config = dict(
    n_layer=11,
    d_model=256,
    n_head=8,
    n_kv_head=8,
    head_dim=32,
    d_mlp=1024,
    vocab_size=8192,
    activation='relu',
    norm='rmsnorm',
    norm_place='pre',
    norm_eps=1e-05,
    positions='rope',
    rope_base=2060.0,
    rope_fraction=1.0,
    qk_norm=False,
    attn_scale=0.177,
    bias='none',
    tie_embeddings=False,
    parallel_block=False,
    init='normal',
    init_std_qkv=0.0401,
    init_std_o=0.00854,
    init_std_up=0.0401,
    init_std_down=0.00427,
    init_mimetic=0.5,
    optimizer='adamw',
    lr=0.00164,
    lr_mult_up=0.613,
    beta1=0.9,
    beta2=0.99,
    lr_head=0.00593,
    grad_clip=0.5,
    warmup_steps=517,
    schedule='wsd',
    decay_fraction=0.61,
    decay_shape='linear',
    final_lr_fraction=0.0,
    batch_tokens=65536,
    seq_len=256,
    doc_mask=True,
    train_tokens=412500000,
    steps=6295,
    dataset='wikipedia_en',
)
MLP neurons of a small language model. Each row is named by its layer, matrix (up: input weights; down: output weights) and neuron, and shows model dimensions 32-127. Each number is 128 + 24 x the weight over its row's rms, rounded and kept within 0 to 255.
Before each neuron's rows, "fires on" lists the tokens most often at its 100 highest values on Wikipedia text that the model never trained on; "fires before" lists the tokens most often just after its 100 highest values on Wikipedia text that the model never trained on.

fires on: "'", " T", "st", "t", "ile", " t"
fires before: "s", "u", " |"
L6.up545 [ 73 143 118  97 133 123 141 118 135 115 123 187 166 151 137 133 113 119 110 139 116  81 143 114 122 123 138 132 117 145  82 102 116 139 151 117  78  86 149 130  85 118 131 161  96 128 113 134 129 111 141 147 130 139 143 120 150  94 151 132  85 132 131 153 129 104 165 138 102 119 144  79 114 146 174 153 128  80 140 140 137 110 157 150  88 114 160 115 120 135 126 132 102 164 167  93]
L6.down545 [159 129 125 146 105 128 111 175 130 126 124 123 158 114  92 111 148 111 161 160  94 160  97 116 147 185 109 149 132 102 134  91 127 129 116 150 129 126 135 164 122 147 110  88 114  76 182  89  91  86 140 157 143  81 166 150 129 131 152 142 161 142 100 150 155 157 150 131 137 170 138 109 156 120 105 171  95 131 128 122 110 118 128 118 183 138  89 105 119  90 119 135 162 144 147 144]

fires on: " ===", ".", "===", "c"
fires before: "\n", "rine"
L6.up415 [132 168  96 108 108 120  98 136 150 123 145 134 125 109  70 144 113 109 117 121 160  93  65 164 168 148  85 132 122 120 129 114 142 137 129 113 141 118 121  96 141 144 130 125 172 141 127 113  87 132 117 121 123 142 121 148 131  79 104 143 119 112 132  80 117 137 204 179 123 161 114 128 118 133 118 116 108 127 144 140 131 127  95 129 145 152 116 102 115 118 132 111 152 167 153  91]
L6.down415 [115  90 131 135 164 129 129 102 178 120 128 146 110 145 109 132 109 124 110 119  91 144 125 131 114  88 151 115 152 148 134 111 156 186 152  78  90 137 135  96 106 127  74 110 131  94 169 141 138 120 156 115 160 132 104  90  95 187 131 143 106 130 143 131 101  99 112 145 153 120 124 100 148 165 134 136 134 141  91 111 104 116  93 161 157 145 131 111 160 136 130  51 131 109 124 181]

fires on: "1", "0", "4", "ator"
fires before: "9", "0", ","
L8.up517 [105 131 115 131  97 111 132 150  86  89  86 135 131 101 124 123 175 116 140 131 116 105  93 132 107  91 127 132 151 116 160 123 116 120 151 126 102 137 152 131 117 122 106 136 136 116 154 159 133 107 113  99 120 126 143 121  80 116 145 168 110 117 126 174 118  99 177 147 140  84 119 113 107 114  88 148 136 120 150 191 137 113 119 114 135 137 149  85 120 139  74 113 119 161 139 128]
L8.down517 [131  76 133 132 152 186 142 134 170 105 152 115 119 117 125 133 110 131 123 165 145 121 106 136 113 152 121 126 120 112 105 180 121 144 127 135 142 124  93 109 139 120  84 146 128 154 105 157 138 150 108  95 125 111 132 147 128 130 125 120 159  84 139  85 148 168  89 124  79 130 145 108 118 123 152 110  56 141 178  95 143 116 169 106 138 133 134 151 110 120 133 152 108 122 160 113]

fires on: "1", " as", " and", " of", " in"
fires before: "9", "8", " the", " a"
L3.up542 [146 128 102 148 150 132 147 135 109 102 127 142 137  95 138 137  80 128 125  89 139 101 128 154 139  96  86 141 179 131 123 153 127 110 166 137 138 106 150 117  68 156 124 136 121 146 130  98 146 149 116  93  99  55 138 124 112 134 173 131 127  92 147 142 144 153 106 119 104 115 105 100 159  98 135 163  86 123 144 130 153 146 163 127 109 141 174 155 111 120 150 158 138 119 102 147]
L3.down542 [129  89 132  90  96 140 107 130 134 140 110  99 152 134 112 125 171 157 132 174 141 152 144 129 134 159 155 122 108 141 113 112 142 111 122 135 120 126 124 125 141  76 127 142 158 147 146 146 121 144 125 116 130 136 138 134 144 130 118 103 130 154 126 111 147 183 133 113 122 171 126 131 155 128 114 132 149 142 111  84 155 111 100 156  92 122 110 154  70 140 103 123 103 115 154 143]

fires on: "1", " ", ",", "r", " S"
fires before: "1", "9", " ", "7", "ase", "8"
L8.up210 [126 104 142 153 110 121 100 154 135 129 134 119 115 101 146  79 181 136  78 112 144 102 145 152 101  99 124  73 119 113 102 144 111  89 136 117 116 105 132 113 120  91 121 154 109 117 128 135  93 156 126 111 125 119 127 147 102 130 173 117 128 118 109 119 113 148 143 174 143  97 131 162 135 177 125 105 117 143 106 131 108  84 164  94 142 141 156 123 115 146 105 126 145 141  99 130]
L8.down210 [108 111 135 101 128 121 142 149 131 100 133 113 125 127 108 153 111  95 137 138 120  81 147 130 127 140 154 152 122 131  85 147 108 101  43 134 137 156 121 123 129 151 148 103  85 128 138 134 154 157 130 159 132 131  90 122 140 109 107 148 126 150 110 129 104 103 118 101  97 111 149 117  93  66 129  60 115 114 110 138 106 172 102 147 139  98 103 137 147 132 131 112 111 164 140 122]

fires on: "1", "9", "s"
fires before: "8", "9", "7"
L3.up132 [ 99 129 133 121 131 137 144 149 153 127  75 142 155 145 112  92 150 117 155 157 142 156 127 118 165 175 152 144 138 142 121  96 124 154 135 117 132 133 120  97 121 142 111 158 130  71 107  89 112 125  97 150  78 136 132 159 138 143 176  73 121  91 124 100  93 157 131 167 155 126 139 153 122 168  78 154 130 125 142 137 118  73  98 153  77 171 121 144 134 115 147 121 113 115 132 117]
L3.down132 [124 185  86 124 126 175 106 131 119 121 186 108  94 115 151 105 147 148 125 114 108 101 146 133 101 100 134 109 123 125 115 130 157 101 148 109 112 164 115 165 121 129 117  77 132 148 119 143 128 114 123 103 110 166 149  94 145 136 120 127 131 146 137 155 116 100 119  65 102 157 134 151 122 107 131 142  94 111  84 133 139 132 116 107 123 171 166 139 135 128 114  83 128 149 111 121]

fires on: " —", " -", " +", " –", "st"
fires before: " |"
L6.up379 [159  96 137  93 106  94 130 196 142 122 149 132 161 170  81  94 101 102 149 114  95 108 145 139 142 126 139 133 139 154 124 139 120 124 193 141 110 175 132 127 114 105 129 151  82 127 163 155 180  89 146 146 134 122 121 128 148 138 124 101 135 131 130 122 135  87 136 108 120  96 144 131 180 149  59 110 104 110 126 139 113  97 117 100 103 130 128 157 115  79 168  92 150 131 125 107]
L6.down379 [ 76 114 136 127 115 128 101 147 108 114 155 139 181 167 126 161 150 128 119 190 165 142 128 139 135 147 129 106 145 114 116 145 127 137 148 140 115 118 140 137 151 109 226 122 117 173 136 139 112  86 114 141 166 169 156 102 118 141 159 120 129 143  72  74  83 127  91 121 139  40 110 142 150 132 112 118 130  66 136 141 136 142 126 144  87  66 104 128 144 120 139 128 126 142 141  97]

fires on: "1", "ol", "i", "2"
fires before: "9", " P", "0"
L6.up191 [ 99 105 124 118 109 125 109 142 134  56  96  96 159 135 127 143 152 156 134  92  99 101  97 156 104  99  74 104 147 135 121 151 114 128 144 133 126  91 134 153 112  80 130 147 176 141 147 127 109 145 132  97 137 102 126 144 117  83 125 143 112 123 173 161 166 166 169 132 105 110 113 140  96 116 122 141 132 119 128 130 129 117 116  90 166 168 116 105 117 136 149 139 110 132 143 133]
L6.down191 [137  86 123 130 132 166 144 125 171  97 122 128 120 106 105 145 139 122 139 146 150 122 144 119 154 143 172 126 110 122  76 119 148 148 122 115  67 117  95 148 130 140 150 160  99 121 156 149 129 122 109 127  99  82 118 100 114 138 114 132 118  89 115  91  93 143 126 134 119 122 168 157 124 108  68 127 140 100 144 163 129 106 172 130 134 161 114 141 120 123  57  96 130 116 123  86]

fires on: ".", " from", "\n", " by", ")", ")."
fires before: " |", " \"", " the", "\n", "="
L3.up472 [154 110 116 129 131 127 117 173 131 140  95 102 155 200 127 131 110 126 101  82  88  86 156 149 149 120 144 132 162 113 168 118 150 157 138  96  77 125 126 126  92  70  76 153 150 115 115 130 114 112 159 122 108 113 113 143 129 105 136  88 146 118 133 136 146 120 128 111 104 186 133 130 112 164 117 118 134  72 104  95 143 128 133  98 148 122 151  92 142 113 136 129 159 115 176  94]
L3.down472 [111 136 109 131 182  66 145  88 173 134 147 115 118 116 122 149 163  80 111 100 166 148  97 143  83 129  80 139  86 115 158 129  94 148 129 131 154  96 172 142 116 146 136 120 139 109 122 130 113 101  86 125 120 133 117 155 104 122 145 127 106 123  75 127 123 107 112 129 129  88 140 114 160 133 149 166 158 148 129 127 108 119 102 163 138 182 135 106 168 138  97 139 115 154 103 147]

fires on: ".", " it", " %", "I"
fires before: " |", " \"", " of", ":", " was"
L6.up409 [ 91 149 119 104 118 164  81 132 139 118 100 112 150 165 130  95 144 163  75 109 140 120 132 171  89 123 157  75 192 167 161 117 132  90 142 138  89 126 142 137  92  79 124 130 128 114 169 132 121 172 168 108 160 109 131 114  67 114 114 127 146  94 110 111 134  70 156 125 135 105 147 147 119 118 112 119 140 108 126 134 111  96 127 152 146 126 113 118 182 128 120 121  88 182 118 101]
L6.down409 [155 113 137 136 120 127 128 157 102 144 162 164 105 121 137 135  62  65 147 107 123 139 125 104 130 134  90 163 108 117  94 123 140 121 165 133 148 158  97 136 107 132  99 133 104 102  86 166 108 104 163 112 135 115 134 154 117 131 119 123 140 119 132 155 128 133 137 118 123 131 108 134  89 133 142 130 141 161 140 142 139 142 121  95 123 152 102 137 108 132 158 175 128 129 161 151]

fires on: "9", "8", "7", "ed", "=", "."
fires before: " |", "7", ";", "2"
L3.up258 [151  97 102 113 103  79 137 136 143 115 114  74 125 131 123 112 135 108 114 128 115 127 159 157 135 146 134 169 113 169 106 130 141 172 132  94 114 145 128 127 123 117 126 140 137 119 103 135 100  96 107 153 106 112 163 132 122 100 129  96 144 107 198 109 145 118 105 127 135 101 158  80 146 113  99 124 136 143 140 138 107 130 122 136  82 147 164 120 155  88 155 106 124 121 142 142]
L3.down258 [104 151 114 102  93 165 114 136 137 102 122 127 135 121 120 161 120 140 136 164 115 151 135 140 156 165 131 161 113  94 143 128 148 110 139 167 129 125 158 133 105  95 121 129 129 130 137 143 145 117 147 152 144 159 152 141 147 116 123 158 175 150 109 109 166 148 182 132 115 119  98 134 104 122 131 111  96 110 132 121 188 111 152  84 145 103 121 146 108 136 172 131 204 151 126  78]

fires on: "9", "8"
fires before: "6", "7", "3", "9", ",", "4"
L5.up77 [142 151 119  89 167 127 150 123  93 128 137  68 137 134 139 142 136 154 128 105 102 132 119 135 155 104 114 139 111 128 152 145 129 105 150 119  94 122 125 130  47 153 112 114 157 147  82 136 172 116 109 136 124 124 174 161 143 105 129 124  85 102 116 104 137 147 153 157 133 114 126 144 149 132 121 120 133 120 154 129 138 135 101 144 117 132 115 134 112 138 105 170 127 143 161 158]
L5.down77 [122  83 127 135 131 127 146 137 107 153 139 171 113 139 122 163 120 132  94 166 122 119 126 154 117 123 157 141 126  89 140 117 188 123 134 105 137 132 148 116 126  97 105 147 130 139 152  91 108 117 109 150 133 142  99 116 135 191 164  92 150 119 102 110 149 136  99 116 144 126 115 144 134 143 129 107 127 156 130 150 106 142 151  93 136 102 170 165 140 128 166 107 138 121  88 115]

fires on: "0", " not", "9", " (", "2", "7"
fires before: "3", "6", "7", "5", "2"
L6.up280 [137 149 101 140 102 163 124 101 143 128 142 102 125 165 122 126  74 139 113  98 118  54 115 174 142 126 151 131 161 123 169 133 167 137 173 103 131 108 123  97  61 103 105 114 147 131  93 147 143 101 160  92 117 118 137  98 155 123 151 124 151 140 119 132 137 158 177 130 143 137 103  90 127 173 107 138  98 122 101 141 106  95 158 127 155 135  81  95 108 127 116 114 108  97 128  67]
L6.down280 [130 116 112 102 112  56  99 136  93 155 146 157 109 141 191 112 125 144  95 115 129 150 147 125 132 119 146 123 114 119 121 136 160  87 147  98 178 117 130  98 165 123 140 175 114 156 134 100 144 125 124 131 181 125 151 172  97 119 133 124 101 124 127 143 104 135 107 126  83 121 112 136  89 100 142 114 146 130 124 134 145 166 149 131 117 127 107 140 124 145 113 121 101 121 145 106]

fires on: " $", " -", " £", " +", " —", " −"
fires before: " |", "1", "8", "A", "9"
L3.up273 [109 114 111 103 102 130 103 137 115 125 186 174 175 140 128  94 140 101 135 139 145 148 149 159 159 136 139 140  88 122  83 120 120 160 159 127 138 108  94 128 136 119 121 133 137 136 149 138 167  86 150 124 123 125 135 108  90 136 143 116 133  92 119 129 119 129 146 165 128  95 153 103 138 125 108 135 168  78 141 146  56 139 145 141 125 131 139 138 118 125 102  96  62 143 120 132]
L3.down273 [110 114 135 109 128 120 117 127 140 131  91 128 131 164 138 135  83 155 128 145 123 143 132  66 113 172 120  53 103 141 137 117 112 152 142 130 111 123 124 147 146 129 125 154  94 160 163 143 120 115 167 124 144 138 142 124 178 142 166 136 102 105 112 101 102 189 131  99 168 121 101 143 122 116 126 101  68 155 129 159 151 122 141 161 118 104 141 130 108 100 157 110 158 125  98 134]